Part of a small language model's weights.
Architecture: LayerNorm before each block, rotary positions, no biases in attention or MLP, untied embeddings, attention and MLP in parallel, capped logits.
Training: a variant of Muon for these matrices, 688M tokens, 3425 steps.
MLP neurons of a small language model. Each row is named by its layer, matrix (up: input weights) and neuron, and shows model dimensions 176-303. Each number is 200 + 20 x the weight over its row's rms, rounded and kept within 0 to 999.
After each neuron's rows, "fires on" lists the tokens most often at its 100 highest values on Wikipedia text that the model never trained on.

L4.up2073,205,189,167,204,224,188,196,198,203,193,209,250,160,197,206,174,200,186,183,156,213,181,176,199,187,209,183,214,192,230,188,195,204,203,199,187,223,154,188,196,185,190,192,205,199,190,184,200,220,224,215,206,177,209,210,184,201,202,189,198,165,195,202,204,218,204,194,232,229,218,178,203,202,210,217,211,209,204,216,234,213,212,193,215,263,232,186,226,214,208,212,195,209,208,236,200,217,203,198,176,201,180,153,206,198,207,189,211,223,202,226,179,197,195,172,191,219,172,190,203,247,179,222,219,203,237,212,175
fires on: "ed", "ant", "and", "ick", "ing", "á"

L4.up1011,218,196,200,205,205,202,178,190,169,215,215,183,181,241,219,212,210,197,211,215,179,165,194,210,223,163,179,218,161,233,211,165,182,224,237,220,241,199,246,228,217,258,204,232,214,213,178,232,240,182,178,200,201,213,192,175,185,197,234,155,212,214,219,188,198,161,226,201,208,218,200,185,166,212,202,189,204,199,173,234,167,220,240,220,196,212,206,173,195,205,206,190,171,211,203,185,224,195,175,224,197,204,192,207,203,193,204,203,194,212,192,221,195,214,203,168,217,176,200,221,206,176,188,222,185,192,188,203
fires on: "ov", "wards", "ner", "omot", "ast"

L4.up1956,210,201,233,206,222,175,216,195,187,202,205,201,132,222,214,153,159,189,170,209,223,210,204,195,235,173,197,186,178,188,228,203,224,206,200,204,189,201,203,189,239,219,208,217,205,190,195,218,215,213,196,159,254,203,207,172,197,231,176,195,221,215,203,194,207,201,189,177,202,200,217,234,180,175,252,191,201,172,174,205,188,196,212,204,259,188,196,189,199,207,219,201,192,209,209,206,177,234,227,187,185,180,179,165,197,171,194,181,184,155,201,210,171,188,185,220,211,222,220,182,202,202,181,214,229,196,177,215
fires on: "'s", "at", "'", "o", " to", "al"

L4.up1725,223,216,168,176,217,209,236,212,216,236,217,230,168,189,169,208,163,208,184,196,170,201,202,187,192,204,221,229,177,189,201,197,188,196,214,199,204,215,216,189,178,206,238,200,181,173,202,234,150,202,186,179,218,229,209,197,186,189,175,193,202,212,192,239,184,206,210,208,173,224,179,170,182,199,203,215,210,196,230,179,176,201,226,147,181,200,216,194,186,192,214,207,220,201,209,208,202,176,199,188,209,168,211,213,205,238,221,220,204,193,186,159,167,208,198,201,194,144,167,178,211,201,161,229,181,198,204,205
fires on: "8", "2", "9", "3", "1", "6"

L4.up1483,194,225,210,161,198,212,199,222,194,177,206,202,183,205,201,198,190,144,211,186,163,206,204,213,191,203,195,196,207,181,160,206,198,201,217,170,188,197,210,180,158,195,177,228,216,177,171,214,193,193,175,217,214,176,214,215,214,211,209,222,223,160,170,174,201,185,215,244,189,191,212,165,163,210,240,178,236,223,207,210,205,197,189,195,203,181,191,198,174,194,199,197,182,161,209,211,180,216,220,210,196,198,169,218,197,213,214,234,206,189,223,186,223,175,208,239,175,218,212,209,191,217,233,180,214,173,186,191
fires on: "."

L4.up2166,176,170,203,207,176,194,244,204,198,188,205,215,204,215,167,209,158,243,125,226,192,203,223,198,217,189,190,220,237,203,169,232,194,200,193,163,224,203,178,205,187,198,194,194,210,180,205,188,185,199,177,199,219,222,241,226,198,215,165,178,140,172,195,188,175,178,209,218,212,183,207,187,187,215,179,210,176,192,177,206,195,198,211,226,197,186,229,175,208,195,204,175,206,187,190,209,213,191,182,189,193,179,194,193,201,186,197,205,245,227,187,199,191,215,226,200,184,213,194,195,139,211,179,214,215,186,210,194
fires on: " the", " of", " his", " two"

L4.up1455,204,213,217,183,198,193,242,247,195,213,187,212,190,212,202,193,201,185,246,169,213,223,177,194,192,201,166,220,178,153,232,156,204,190,183,218,187,161,201,223,205,168,181,180,171,199,197,182,215,208,193,215,199,176,221,195,200,212,197,195,210,204,199,190,215,202,239,216,210,184,200,223,189,244,196,201,181,234,215,196,181,195,191,185,179,179,161,208,199,201,169,209,197,222,214,222,215,191,214,208,197,199,208,206,169,187,193,216,190,179,215,199,192,180,201,178,259,211,184,206,231,185,214,227,247,176,214,197
fires on: "os", "p", "an", "en", "ass"

L4.up1381,195,157,203,223,222,242,206,184,169,223,199,211,225,161,210,151,178,175,205,188,156,194,265,181,208,208,172,207,233,177,202,198,195,202,242,189,193,189,221,225,163,214,219,188,216,173,197,180,159,193,169,191,211,181,205,211,181,200,187,227,207,224,200,197,208,229,158,160,183,189,169,241,192,201,222,227,199,204,186,185,195,200,196,214,236,198,228,200,202,215,231,237,175,194,176,183,212,217,181,195,193,188,196,191,230,188,199,191,213,200,206,188,179,234,217,184,196,198,203,179,206,210,180,244,194,221,194,189
fires on: "s", "th", "ch", "b", "el"

L4.up419,212,168,219,162,205,184,193,184,211,199,235,194,201,181,197,204,195,227,188,188,207,220,219,204,158,199,193,182,212,178,220,200,244,204,215,194,163,242,211,189,177,186,197,210,197,157,193,199,202,207,180,198,215,164,174,182,194,238,191,217,185,211,210,205,241,212,208,163,205,188,203,170,203,206,215,188,218,232,190,222,205,172,197,169,184,216,181,193,214,129,190,177,225,139,178,210,198,209,237,171,200,202,170,210,165,220,248,186,148,176,185,207,219,186,175,228,210,204,174,181,200,203,245,208,208,180,202,203
fires on: ".\n\n", "|", "action", "."

L4.up454,227,201,200,184,212,185,206,174,172,224,174,186,199,202,222,180,205,205,213,213,210,210,216,187,181,215,239,202,198,243,202,198,187,201,190,193,193,162,182,231,205,217,192,198,217,163,207,210,174,175,192,190,208,199,226,227,205,173,204,173,212,190,232,201,193,187,211,180,172,208,232,199,202,182,187,234,193,203,214,208,203,230,203,210,205,236,202,234,196,209,217,200,207,206,209,216,207,158,206,265,207,182,198,207,191,170,190,239,220,217,234,186,212,207,202,214,223,192,202,199,186,212,209,207,208,213,174,173
fires on: "y", "il", "os", "w", "tt", "i"

L4.up2509,209,209,219,207,201,200,199,194,206,190,182,197,218,237,193,189,210,187,197,202,238,209,160,224,209,207,191,195,203,239,227,180,165,187,187,203,177,183,206,215,203,190,227,225,223,199,194,193,220,189,206,190,197,180,197,192,194,194,216,195,214,194,212,217,183,235,184,186,186,189,174,216,195,206,203,184,188,197,201,209,189,166,181,197,219,213,211,191,208,199,160,193,181,214,187,160,184,180,187,188,192,192,169,228,200,203,206,211,180,211,212,222,187,197,196,223,200,211,226,192,204,201,202,165,217,184,189,223
fires on: "G", " g", "g", "-G", "-g"

L4.up1173,207,177,204,222,189,180,223,213,208,171,205,220,198,178,184,174,204,208,206,210,205,191,233,202,185,169,157,201,241,199,145,164,196,196,214,203,210,180,170,186,249,181,236,196,196,188,201,220,199,184,222,199,225,190,210,217,186,205,194,173,218,205,226,222,201,202,172,217,233,199,177,193,191,220,217,175,203,161,187,219,187,175,195,196,200,231,199,194,226,172,155,193,171,171,231,197,176,184,230,211,204,140,224,224,190,211,229,188,253,197,177,195,194,199,217,181,195,204,230,170,212,197,245,214,215,189,182,205
fires on: " with", ":", " stream", " ", "st"

L4.up1754,189,217,176,187,184,149,187,181,207,194,184,202,219,175,199,190,183,193,200,199,226,216,245,239,181,196,170,181,210,211,218,214,217,176,174,213,170,169,191,190,142,179,190,201,218,181,207,220,241,179,187,182,214,200,189,219,203,216,242,202,207,208,180,188,201,167,181,200,190,200,183,197,176,185,195,197,255,208,217,176,205,154,183,173,178,168,220,182,204,182,202,222,179,175,196,216,198,189,184,214,194,223,219,166,175,218,204,177,196,194,213,215,212,228,197,184,202,198,184,204,188,195,214,212,218,215,197,234
fires on: ".", "ial", "ep", "ar", "ab"

L4.up1574,174,180,184,205,188,192,230,175,245,224,194,227,251,197,195,206,168,179,198,179,210,183,205,189,213,193,198,189,201,183,226,220,210,197,221,234,183,211,211,180,191,211,196,163,200,174,194,184,193,202,194,181,200,212,187,201,215,204,225,228,235,191,192,228,181,201,190,218,204,203,203,193,202,204,181,185,191,234,204,171,204,238,222,201,189,176,189,205,190,205,183,234,181,204,212,185,219,210,206,163,196,190,210,219,224,183,203,196,223,196,225,221,193,241,216,190,212,179,179,188,211,210,168,214,198,190,176,197
fires on: "'s", " of", "op", "th", "ian", "s"

L4.up1130,227,186,193,212,222,227,203,215,213,182,244,195,175,185,233,196,149,198,195,168,223,180,199,175,207,225,215,207,135,201,180,204,207,183,189,188,241,213,162,220,176,220,211,172,216,223,196,228,214,237,200,181,200,172,241,228,170,214,206,230,191,206,203,204,202,185,223,204,202,198,192,209,205,189,202,237,198,202,185,214,188,179,176,224,203,223,185,182,207,200,172,170,235,234,195,225,207,189,227,187,178,190,205,165,196,217,183,203,200,228,196,196,189,211,194,223,227,184,216,203,221,202,187,204,221,201,197,198
fires on: " to", "ch", "and", "ed", "s"

L4.up618,200,199,175,211,165,229,211,193,172,191,190,209,212,217,201,233,230,213,208,175,191,222,213,192,210,185,213,205,225,206,208,226,193,214,189,215,214,200,148,205,223,229,211,191,220,207,188,203,152,174,183,210,191,187,235,208,198,188,207,213,205,228,195,221,223,157,166,241,189,189,171,204,200,213,215,199,221,229,166,188,239,250,199,206,207,201,196,184,176,184,182,174,219,222,232,169,208,204,209,237,223,267,203,180,177,209,192,182,191,189,189,180,184,227,180,204,215,199,199,175,194,183,170,218,220,183,191,155
fires on: "g", "r", "ad", "an", "le", "ant"

L4.up1515,229,202,220,211,210,196,154,195,172,168,224,205,212,183,183,226,212,187,200,166,217,220,207,195,179,148,212,200,187,221,203,186,211,193,189,198,186,180,178,225,233,182,194,225,221,179,193,178,186,191,172,186,243,153,189,186,225,183,196,195,172,206,228,166,205,197,196,200,211,195,207,213,202,202,228,199,239,207,191,188,211,210,196,191,182,204,191,219,173,210,218,181,208,203,195,191,195,184,194,227,207,183,197,206,175,214,218,160,178,169,194,193,196,176,164,198,202,199,188,176,193,173,192,195,201,183,142,203
fires on: "est", "y", "ar", "i", " one"

L4.up1121,198,228,199,165,192,178,210,208,162,178,184,216,182,215,169,236,205,188,167,229,201,178,212,152,183,196,204,220,206,209,222,208,171,214,210,210,232,185,205,189,189,197,180,204,233,214,246,203,221,198,201,183,208,191,210,211,183,217,195,197,157,213,234,230,202,148,213,195,202,209,186,191,205,182,196,210,215,191,186,194,204,185,190,188,222,205,177,184,193,171,219,166,218,186,194,197,198,192,204,206,245,236,225,208,218,203,199,194,182,195,230,165,200,213,192,195,199,163,207,185,197,199,216,206,205,230,208,230
fires on: "7", "9", "8", "6", "3"

L4.up1841,202,184,225,213,211,224,222,193,239,178,225,213,207,173,193,206,222,209,206,203,237,177,194,213,214,199,217,194,243,201,157,208,207,197,198,176,208,207,164,252,193,190,198,170,181,199,226,185,158,197,204,204,196,189,199,195,196,185,243,196,160,199,198,178,196,185,227,190,215,174,185,178,201,196,200,187,237,197,216,224,172,230,192,187,173,217,195,191,198,204,207,206,190,201,205,208,192,221,204,186,191,210,228,218,200,195,221,158,216,189,217,189,212,203,169,210,186,196,202,195,246,216,232,198,200,218,180,227
fires on: ":", "D", "el"

L4.up531,215,205,210,245,217,196,163,236,190,190,238,173,216,208,210,208,186,209,223,173,214,201,209,219,198,216,192,178,198,224,237,171,176,189,190,215,175,196,207,210,187,208,225,194,211,189,205,219,199,203,213,198,186,169,195,180,197,201,177,183,192,212,184,223,221,216,216,176,190,199,186,187,178,192,227,196,220,216,223,165,146,179,218,193,190,190,189,211,199,178,220,193,172,204,237,222,218,182,211,256,216,241,218,195,189,227,194,214,211,183,212,197,181,187,213,207,197,198,247,225,256,187,188,188,176,251,183,218
fires on: "'s", "ops", "os", "an"

L4.up2514,221,160,218,223,196,223,192,186,222,172,214,214,217,203,187,167,165,177,204,170,239,231,211,199,252,210,204,154,186,211,230,201,193,189,220,185,207,218,214,209,205,199,185,187,204,201,212,234,162,202,200,211,189,188,184,155,203,215,179,182,210,206,202,209,239,195,198,190,190,199,196,195,200,212,199,199,242,213,215,174,231,213,195,181,211,208,218,196,180,207,199,182,230,209,238,201,198,187,187,200,200,208,224,181,191,214,220,180,183,199,179,212,203,203,219,206,201,213,183,188,224,187,174,201,210,226,190,183
fires on: "'s", " of", ":", "'", " A", "’s"

L4.up2419,181,217,219,175,153,212,202,202,202,153,228,176,221,225,204,206,193,176,214,204,198,209,173,207,206,186,217,222,177,188,208,212,189,212,226,177,198,182,227,178,237,196,188,199,230,199,207,208,208,196,238,216,190,198,212,213,186,202,169,161,196,193,179,202,211,152,218,218,217,214,200,168,181,225,207,187,206,203,188,176,184,217,182,238,200,199,209,194,213,216,203,212,197,217,143,197,208,232,188,213,247,188,195,197,195,184,243,140,192,193,212,182,176,197,217,186,195,166,210,173,205,258,188,208,185,168,190,217
fires on: "i", "ti", "ari", "adi", "elli", "ri"